python train.py --num_attention_heads=8 --norm_place="pre" --bias="none" --tie_word_embeddings=false --max_grad_norm=1.0 --warmup_steps=200 --schedule="cos" --train_tokens=949900000 --dataset="wikipedia_en"
MLP neurons of a small language model. Each row is named by its layer, matrix (gate and up: input weights) and neuron, and shows model dimensions 170-340. Each number is 500 + 25 x the weight over its row's rms, rounded and kept within 0 to 999. Numbers have three digits each. A neuron's up and down rows have the sign that makes its largest values positive.
A block is one neuron, or neurons of one layer that tend to fire together. Before each block is what it responds to, as a language model described it from the Wikipedia text at the highest values.

Description: Next-name predictor
L6.gate902:507484514506495493483461514507490472516493471508491492479526496492486485507483490534524530450527533534479520499532476491527468501496514503491508456514525515477492514521458533485508568505496513528502479493488497463501500521487502506498501514505504504461520507488494536536514553479510465489456521474494507508551523501516504532542461521503491459467477464490500461507480506502503458523472533520539534513489519504514479539504487489511515499486477478509523477528493507501478528511459501486503460515508499493466478542526
L6.up902:456499519501496487500451529490509481539489464472465485486511486490492506519447507520530496503492474556493512494512473505510463452489505477508529534513507504499461511492514520460545585525473498494443486508522502462489484510488465465508498462496481510524509491510474506488536514504511469464509543496510528507490499539583514490514479476480487480463524525496548482533499494507464474513482515501449498482539570534498474488523526548531535480503472464475491504557567526505509523511487516501499527488523508533515469500585

Description: List-entry onset markers
L9.gate79:499492495508502503475531512511497504524499493493520466510509533502557516527456494483495483473532504523495539503542494516504507498483482523536478536511493488523498464529528496514502511461511539487496507487497473498521535519508473510519525488535483553517453474479520495521469548484526503474530553480501506506508494496525474474492516504515537504458510547530496501584473565521454508509525492478523500484496493510554487496470521489495550505516503529544486524488525510530485503479520494557528515463489521523486512510544
L9.up79:483467492512480492481531529531450484512490467508508477487479514503508481559484493503467494491513520488524513515495530528491474506501458498495528522570519538518503487506487532459511499456494494481487516497486492473490465487487492493534512522454508514529500476482498528502478522502473501504501497489543501522484491487514471435565507508498494498460465532496521512469452502472499550520509484476462487556501473455492524533512520542501447460512496487506481521454522461475453448506467512468506539496493505498523459498505
L9.gate94:476561551480550505471499470468530525474497488465495524486516501483468477543475477500506510521489525477496539498489470479512524481495583538516514495542485462525485505485511496502527486486486547539530535513512525489559504510476523535494507490495496459531504485494542517494510487475479487469493503507497484504537490521464476532497533471511524518474455500533566483517504502533470491512485513524463486486518481517488477519458525477492503525477541509511520541530523528499502508521461489517458502521514503474485472481516
L9.up94:465530507477471495468485508523459510517524510490498533471531507500478504516483500523516504483526515498492469479517460517544492452501539488506487488523490497520496486537537514496507509500511480483523490532522520462506470499523451548498498454498450478532524512465554500472491523502500473474501539504529509514513462481532504504545514497497514495459488508480507496481554516489516481446514487548463452520512463493536503539549449501514529518525527463485495529521495505508486505495507500530469565496534501525523473445511
L9.gate522:490521488483504495446502502530510479515455482510506499495515483501496501486475560508480510480484480519491506523475528483472437517524504434520515506515513483501509538523527568539497459470525438482474505538548502491514501523534493475507518552490465525465513477476522522560457479475502479502485520493516489476550493536463490529517512534448487499485533440528470460494484505508422467536490490508448529509465502531551528510527472499523467458527491499500486519512480534506501473531507540486494496490458484487551516472476
L9.up522:480504486486477509490464512506496478479460513461482500511504541508475542457499516524482544471478473499536484511532545505477455552465533458520489534515521507510549535533522496492484490484497466494521507559495409500476470493527477493480493537514510497498465498495499517547491522524564471531464522479537493515521478502468498507520487497488467497493533491506509509513511511520483517541504472525498466478506506479506534474498454486501494473490454533455497557500531527513528529498468554461478515504481489518526505507544
L9.gate889:495505505468498507500487521464538520481518536519485509492494527497489554509517475451532448491519490550497485456541493527493536489515506474471488517492552548485459497500471520487506493514489474476521507499499473509486514474500491525506520504543546521521521464466495521494508510513459507471498511503485475514492542491501504516488458504518548496479467535493535486492507501476444496525503489523477509497490495512549499528532506522515532465473529500507529533462504558501538537520456510473497493467492465516553496531452
L9.up889:523434511571473453492506462525485507483498505506464498489520484501561520532530506507514518507495498524451492526489505507495508461512509522515534547529522507482502492503486533502486525478488487497505553481508506564484462500534464486517471482506506506565471467504501511497467518484519482530490501550504476525502512498489544501491505515495474459489521469478445495519515520466524534499527479479460474512535497506544508540496489479527467486493456500503495525547523513503457450500524484496511483526517460528525467528494
L9.gate929:503473535490510487455521513506491513506478546510522487497481476469467499521492541502522506519503539488500487472516503484526490489540500490498509474530518502498485468534470557505565506551467526528545518460492536555493510528494522473546472488524530519487508530528509513491477499491551515520463538525519478520487464504490489507499504472537507494549472477481523476522505469523470505485540488510495476428496480522524511460508488476509484540535509507525482526511527452462486485513485509498522502500548498505495505470480
L9.up929:509493556492460517493537522516550534539494496508504530507457498487468431497472488508499514516471455486472469525543461503485504468487518484538502490503508522518541501532492479504502500552453492517487511481495521546499475502474506452531469506538499483477512486535531520501478481508493509545483546507475539496498483476487495513501515556501517461501530536491500489462495491481500515487459499504525512469489521485494497503513518525509525499502509481484541528532477471539505513500506507521481494536482500490504477503521
L9.gate1037:496582518497505524512482549481475501524531501503494474499511496504509473491490515463521522468541531510478435516545477507532481517495519510495517513504486518493447465498493518498509507493504525517485564445489502483491524536526526525516465546493505463518518525518493482531525489522508530437494533495536525523481542508493489540499493512494479477463501506498492500510552498505498502489503493464498535550452555475492461560473498472538490497459447547479494516525444547497493498521485506517512461458490504519476499511498
L9.up1037:450485524476511515506485500528495500551470489513518453506512533499484531480520492511462498470513513498522441498515470546510492487481509514507476519510473514510453520488520481467473512502526456489504511501513545517505467529474429490503554548494469516524524543531506486506485502534497534452510481476476537503483494467482484508512489534464468505535505482498482482526508533542514501565491509501584525511478474456543444488478486502497486503530503504468532564494473499512498501497532480525503525502474492495517498521533
L9.gate1176:487484522519507524463524498485525473471536487513473459465476495527440557491504547482483508509506495514489511502496475484525494528480487494467451533537462517536500517533516513557484532484492545490529448497477512503471512509494485511489500524537490489513536513462478497508521454524504481480522514516493508503449461475473483507521495509514489501500457501473498460517500491461443477559501473497511470513494492478525540503504504505508455517493467529539482539508473512492548496514452491470503516424499515533509474511497
L9.up1176:518480518495496505482490458493514512481550544488483509524529524518511473536456478521538491446527500490504472523445528529527481512499506530488478505519454535485495539535523542511517514500435453455479552493511470514524484484537497511473492556469457458486482509477523528485477516539504487500466533534516486515479483532519540513534493484476501473476514494499473523481522501484471483532510518500474482520497494516559490540502483468517518487490505516531513495450481490427537480524468506481533501518520480530524479583481
L9.gate1181:476487506517490462490497491488500512528547570490494466514453508520498462522490475524516477453461553517478511516519509507486502465492520513490517484454503495503504475520580512523516475489485461507547500513523490496490474490498496470509505506491498526511558469496544554486459488518487545506506510470516512477506501497474477476519492509544476467438474496505545492512520531488486486513498536531453563546484487469492479514493477473508481418542509526507486458493495527491500511514480466459544489496452486466523548503487
L9.up1181:493482545501506516460526504476498474488524490462528521463479480505477449523449520479480509467496462518526476499510492535490477465508483508526519526525498529530528455514503522493486509501484499486507514459522490487476525511491487503528479459456503494507478534530551537508497493525458505474516488478487532445519509527501509505526507512502492484434478539523452520464501510512471488513532516503498500452489506464523494549490451465558508489504535501485482535515516496474483511516480499435523504460552492530504507494520

Description: Mid-word technical fragments
L9.gate1:495474506533467504528546500519539509473510455511522506519512477516547534496521535479493502501470499475488533504462557466491494458551447509497564531508505513490547483499566512480468510485533492498543480515492470496576508482450468484505565501514531540517490511508501521526503501540507549513491516491518524498514518514531525496466514495507481479489541508463520459480472477560522476510512490524560475479487456506540510459517486448505517490512495486509488498456519514496559487501499485524508531459530503496492500540506
L9.up1:491494528526489499496527485489507529472455456516513479477534472497541552481519544503492484490480499459486538535463539518520476465532479485515516536484508508499545467498562497495457502483503527466513485518499466530567512510459504472471513491508536510500494526512507547528507510538508540502537540490523504485482555506501506480470493514528499547480542508485456513466500461522484501516513520543602503509517470479556516468495492461524507509496541495547466514471509460530556501520521474499517503510490453501449489548511
L9.gate7:494554452521531473471489482524502500502490540574493477504469514462485518470501515442524584493533484536484490544485510488525527482510459508506529495512546504477507517463538514508476505501524521461520509474469503491509464475473524457498518504491482502537478469504551507520512513480506515458456534511476476509591498462512513450500463503529507489465509489475481524526466499566517484481507528550504501496510543494472518461514488481485507497549542492501516517461500503490475536493458523459512512484523475497472489520569
L9.up7:500502488536477491463484507528479514520492501514459508487541463476533528466511437504454504445493480494468460525475483459509500459519521568499485499477529510518484510503492479462496527481485504494502542452467497508514526565513518532490486517515494488496573457557472521533479526490449517458487470503500503480488477482438500495482524525484464527514520521514538536498452512533538492535524490462514480464527494470489526513541488505477493495491513481483510545506514501525566525512504520497487483513507488491511501495514
L9.gate58:487497507484439485512491470510534492525474493507520481500509517492520518474528433476561470498512474466523499555492486471497485504537495514477510514480467489522511464488492433522512492520496486509495556483483471481527502493486527509507497495502506469484477527463520488540494482483489569525487503466512491504503499496473557512497458549505520488513436481444469481511506498504513502486478481530488460484498535510473503435527505485542492465503490520498478523515491507521495491500512497477534480504455476439480463495543
L9.up58:511487519442477487507515476529522501468495504530485540505490483510473530470496448510483481547480519508530501504550476499517564551542474475495514490502493439485506478509529504535468510506532554508543502511540477531523474488489507507516471440515555468524446497528481458478524497514502504490512514511529425488553482500494471517508493510485506506500511471483482526534516486470523486491485507550463483543483504498480476508487550526511504455481534499517472568518505528541507492488522510499490494451487509513477472518490
L9.gate135:525507486505462511484524480504479520475489505502526528519518479527514509516511465458509525487481502542518487530524505512481548520513503491493482491523484495478537471499521493486445542507509508437534525506496498501504497532486499523532519512509489513451523475497502523470511498462466508546524501439526529463498514462536522485464501529449506519507495519457494517488526467476476512511583474512497499486505523465519489469506499497488496539485471498502546484478472513534552467497508506511525482507489530493521508503483
L9.up135:521551504458518462503543495475530522480478478460522524466518492529493518454506521454487468496567515494485486497519503510515521488488464504492530512508474458529483480527503485522482512525508480490509541510464468538489531532449484504518513499499526486522537511505478472519501498510493512518532550455504509497473502467540502499475484550453503491434501484472478475527500491471478513509556493494513502528511526498523456528504507528494468512471461475516482547505512449526508479476524507491471505484470462509489491526525
L9.gate438:501526497467479506456511501518504512530471509496529495494505543539446501491499488483521485487542472521523525502529477526490488474463508506509515513527545495493510527539515518550489527499492485512511513488494518494456496512464503507488452505492482514517497502486504513526503467502498505536522510493484492483474456492487503504521520493540520477555503503479539517516514521504464444491527492505521508476492482527512479482480466503540465480484486489522510533470518467507553530477546460510554482463525523513531527491513
L9.up438:486464477514518505500510489456481543484489530473489536493499504524489507512488470453451467442484478549497490516539489521473491475494477505505497465496490496534517504473438478489496485480499527457486519487518483501504508485492467512502478496486527498499504485533516511514500501485518494503523478519530511547531484481510498510529504493534508483481491536478529450487474508511493495531533453485485531493484426498467495500493469496495516492487501524533512461462493477451517540511580526494509478459513459474531469443482
L9.gate574:513450518546485487534518506458493493490473484494523492496512527513504489494504522464521529499503490564480461521495500515459510478487446456523518516475503500466546520521484530518524482508487506468521474497467454495504450476506527496495494538503491537497491528503535587511492504472515517470489491506480549527454520507506549506555476506522495500524477454452506493505488503532490500502524537487552485496509512486504486493523503506483484479458500460479519468473524478513494542509518489506520497485555516518499499503479
L9.up574:507427503476459477516500481479466503487466448521473515492535477526539466493464466489497540472499530560504500511524501476488527488486538462491476503516518458503542498523521494480485494483522505493534536438469509496499536512435557483465462522471474501511488536500528478535469496485531487523489487524512524475500473497514495521499486472494501492537500475500482494487476467529487514503503477495506479507498540509512494510531532483485495519507460488521477493470480439496491494510502512434526514498509488499486519522547
L9.gate1065:484497501541471503537536550505548450477504491480525454510487515497496488540514520530491515475544534503484507467493504473480494534540510490547501536505489498513503478543502531484511485482482505485483486510485507521505538482525479509453498509541488505506509507469449509501520470515564503489490501510485511523521440452506529499475531563437493532510481498499525473523531482509474456511532480476495537483462519451513506485509505533505471478439547491483519490499504478520483502512525467512493479494511490489498511465491
L9.up1065:499510500500512450508488463460489487505494515473553523509494504473454481494509518525511511534506521516514526462511553480472508536520461503527476524498547505520527514510494557493510489518546550536461458487482499482485499493515525479472502516531469503523499526495517493474557527519512478515466464510485528539512493501523497497489493526454523548464443519527497466493489456477502451543487500510487518478491516476542510530520546509513504471476506497459511500478511511552514481526526485463517486480545511498483525521502
L9.gate1334:486506495544509440528502485506457517484522518540488463522520490519488526503516491532506481551502487534553470501492505517518532502501532502476456539521472509495503535494507488511474518464492531470509532491521558502488497501474517501502481552542487473452497477462444506507510464476466485477528486449480551530516551507517541514511499536503494480501485482509531492533501480494429502531542489514449557513519522506489517471464481501469481515492523478475508509496508544503526476476495470501481471520496493450491534466505
L9.up1334:505493485527509537490479502503498514470521494510481441495548464507469483503538519490514487491462450445485503521465516500474488527490540524475521546479496538463505467472478472485524551483500558496495518525525509533494497535482484490484480502488473453537507510510450514503491487522461467512550536498430522465488456447480495506512516484510544492507483503498453530539456491513513499568553525505500507499488514515475480510519543536471485493522464500457487488486504479496483505507447533496464535528525524519475490480511

Description: List-introducing colons
L5.gate242:481471503495491488504510536550499480519459501497518535491514442534544483489498530482473524514496488498497489459499539465494535488469472519501521498488533521497476487526510459490495531553455492514526451450504547511526515561486500538452539472517498459524528493448508506498459489519512479516511520552474512517492510487512494497491463552504490451518490535544489509502491548446490512501477524509496430490504470528500529542498497499523494502525460556509464485471476479497500484546469493471501510517506462505505489495503
L5.up242:517513451508494470465503524463437410472502510491511497493476491478515497518457492451489513473540535481529525529527471495528487497505455503524499517557529491468530471528492520551514431514530470499534510530544483517484501472496525520457489481511511523498499487503500513486547485476506491479520505495510540512497479540569469484509494517520467428521512534512484532501513515521498497492509527497506514472536534505514524494506497486501522520532519472471536474504481486487509501523449472521498493468510539558528502494477
L5.gate295:528451507542486491489511502502513514519504550535513470509502460506502529516483532508493481488545512522527526486469474520505585473437555485531510489474523479513508476531495515470465504512464493483487554523479472504479513458495517530467508480473552488496490455500506475496522465518531531481508507509497480530549510530550484495457489483552464483496456496497491514537485491516490495481515513514474514456516533511504500484496505464496488498508523486523543519470484478488519477522490507501481465518535501479488522489527
L5.up295:514505490492477461426520476491466465504449532465447516523471497518501508497506505481505497484478480523538504484486471490553513467491462503502522508474493455515479492539483492531519513516541509471478462460490497513482527482510527464513495523528450500462465503499528498480524441495500504533530538515538494518481503496488506517504484527526496481497484487495478491522560486470488480489495489486497500484490519446486523495501501497473501564520495500482468557473506481515511479455510488524546537489432556526497494481492
L5.gate328:460464536511470497529523486502483490469526503504513511532514513515551524483450487539450476518503457472480499485528502445498472515496511532500517512485540486531490522523539492464508498507477499532501505501477500533490519490484480499509523456496451509530516507529497484491494543524528506451520460518516481505488511508487506494488528491506535510466465517486584508502500523519502495511480516495450530509502462493481511544544500505505504517490503490486513487554490520529533497514493472477511542484528501496490544485519
L5.up328:515529507490559505476428480472527483496508521524537484534455479500517476489514509506489483498511488482471521488486460482448464491480508507502471496502523509476531502491491503478531526511479491518478523497518507545496460466522484513500505468469514465500501505516529501536543517481565505513463479471487477502496506488481487543478486434541502519517479522517473464466506513541466496519510493459514542491448478498497456486480450481528499505499455480495508532509502502501499496515470484484460473491527511528488502475475
L5.gate431:460479498506503493504419462475511482508489527505551471506467541492501455487521500496500472500514514518539503509521460499526480490516511505505545471505527539485484476525492487513492484511536492468489498483522476489469500481480464547467541507487503521501514486539523522469530495542509497490505503484513471486513552483495506502529477469533552499541512504512444541497508535511485482469518534515514514482545487466504459504529503511472500522497543545486520523465537505505525485511460480452515459498484493501478523510505
L5.up431:514493477524473541460466493513488478488534515464465478486520553543514494495510510522452482501482478522520524505491521475515516503493494485518519504522522501482510508511490501545533489475484516514525524493441540543497514477506468509502516521494492555523534532488543461521538533507485537503507498518504506476515558508526492532476540534529490485503516499491526468506493502504448528454488527519473495491507491512474485520492482499531474482523506484492463490456511491491487501472505477497501492461486513517453488532525
L5.gate489:472477496539515486514516513501488472475538513561509507525485538530484506477429505492457500509497493448514537515453491498513537478524550538476480495497492508507520461483476472480452473487501510514512440515447497520542493491521504457546475503526484528501505461522492518482498478491474516489550464480456526501531514512493526532494503490529474501468501495485437467492516501495499504469456490479461508526437500538482461497487491500495450486513443512494545501537496506511513473473521513494477483528474534535479499549505
L5.up489:470458503504480490481498523520499512506518474532510473517503521505509497503484493523467561537469507491515528507534520477515516479533526506482492494462515484488463484497533470506544557498499480523500453477488533529516506475473510514481503511518491489516507495496501498508478518508443477546481449483476474499471517531505528510499478551534539541516577505513491493487487495512513469487528525495482529520504463496526505530499508549505483523449504504530500481529490527522536478574458484514525477518479552502469480496496
L5.gate847:501454524505451455511475503450474513516519510523482458500519513491490495510512479521471458514504508537497500492508512488538516500542483466499497487508538550510525482533491497486531489529507512498488526485498504531472503500537503479443518455455505507525503461488528497464533436518500503522518542466504494490517489446525499453492526477528503488532519512533511503544498523500442484493496508490469497497528478516519493543496460502511466535541470509489500496462520537548493466491495512477507518495475495535492496529525
L5.up847:506456517514450461505510504477512474481503512510517466510482540506468518495507464503503465473474499536502533503516529547513486493518488441518493489511519545471519499496519510511524460514515530512517495475459517534490507526499493490442505477475521499541472491493524482461504535488505518508488494458527475480501509467474504471539553517533475506499515516559504490554503528477440436448471501491469504519507542522547485562519519504508471521539468466521439523483507532528505507510475476486512513471498486516494494489541
L5.gate1237:517519493507471461488513426555501499492520495497537488487467496529485476467545518493514460493488511493501529470526496575528479507503480472457502514516488455474498501500465497488505545512478525502481498461505501519493477493467486485487501476520492465514521516514470458486490484495495458545503522452529473521458493524502472467498455509481502488512550519510491498462520488455495474461492541478470489493526456519516476495504482497517484527489504484483500464484508535526451505481452488499557505523445485525511484496493
L5.up1237:514490492507482510501502472524544483501504500514506449452517492487526470517542531538497467523512498504546501479504489492512496485543551505460452485497523464472514464534500497484486534486476475541490476475510510454491492484481506443531531510545484533519560476501533464527503501534543522532487514497493466522492473507476546500503455532499525490545485511510494490493493508500505528489468507528487504489536516490520543545498474484560493493523480474523494485494514499513519486555492483495444470523477511539479504476493
L5.gate1340:530464454539456521495483498493498510528568531488517513494509472498481547528462512520476420510512526534515550530518489522452503437514498481526467459490483497508485504468484532521535510544515536482479509456496515493506533501512448539525528541491499500514496467515510457502509475581484490468491526509517489493511517500474517494542515451510446486482506495493451533485504528510476483493549513505496491499504493519522541496506468490486459484507450523505550496505503515529491532530545450521470511502508461487478497477535
L5.up1340:492511503551475545528468516482516459459465513562480482523479505520489510514505525512504494457537491498495501467526494490513482480473536485500485515447494517487495472520546497513526494498517486494527509488498505500486486475488479509511538493478473479476523494491480526492518441476491475523488508521513522499488493483472501496517542530492500461498489470537510464541506532471503494464487502556489512497512502460467492509481449510503506464525489510474541473526539515529441514480473492539521534489532524514507508469524

Description: Mid-word scientific fragments
L6.gate836:524492476505458479474511471484537477482505514520514508527532521520495474523532477461505500490484484470531520557521523515476498456510525475471522519488530536475498515484500497468477477537456521458496463481497525490485488524494524503542495503482475531466530469509540511537513511476505510518482535470509515499503495502500529535491488485543541487521545488461483495548497496521506520531498494493533525486513522547490495482530490461544515485485492518497510497499501478508493534468512495508499465508515520505527503520505
L6.up836:494485518464485443497514485485502497477469486519515489546483504516472518492516478485498547515486460472533453573538514515446527481516489494506506475482536504488479530521490493469461507519438490493528469507491472490503525504543485503499479484495483472520494501477492467535515459448469474515487485517493520488516507466530527479493474476516519464509496473500504462522520506524446491514492446493506482495486552522507502486510505471536468501516449487507527511494491483530481523486518490522566465466514468524505535529506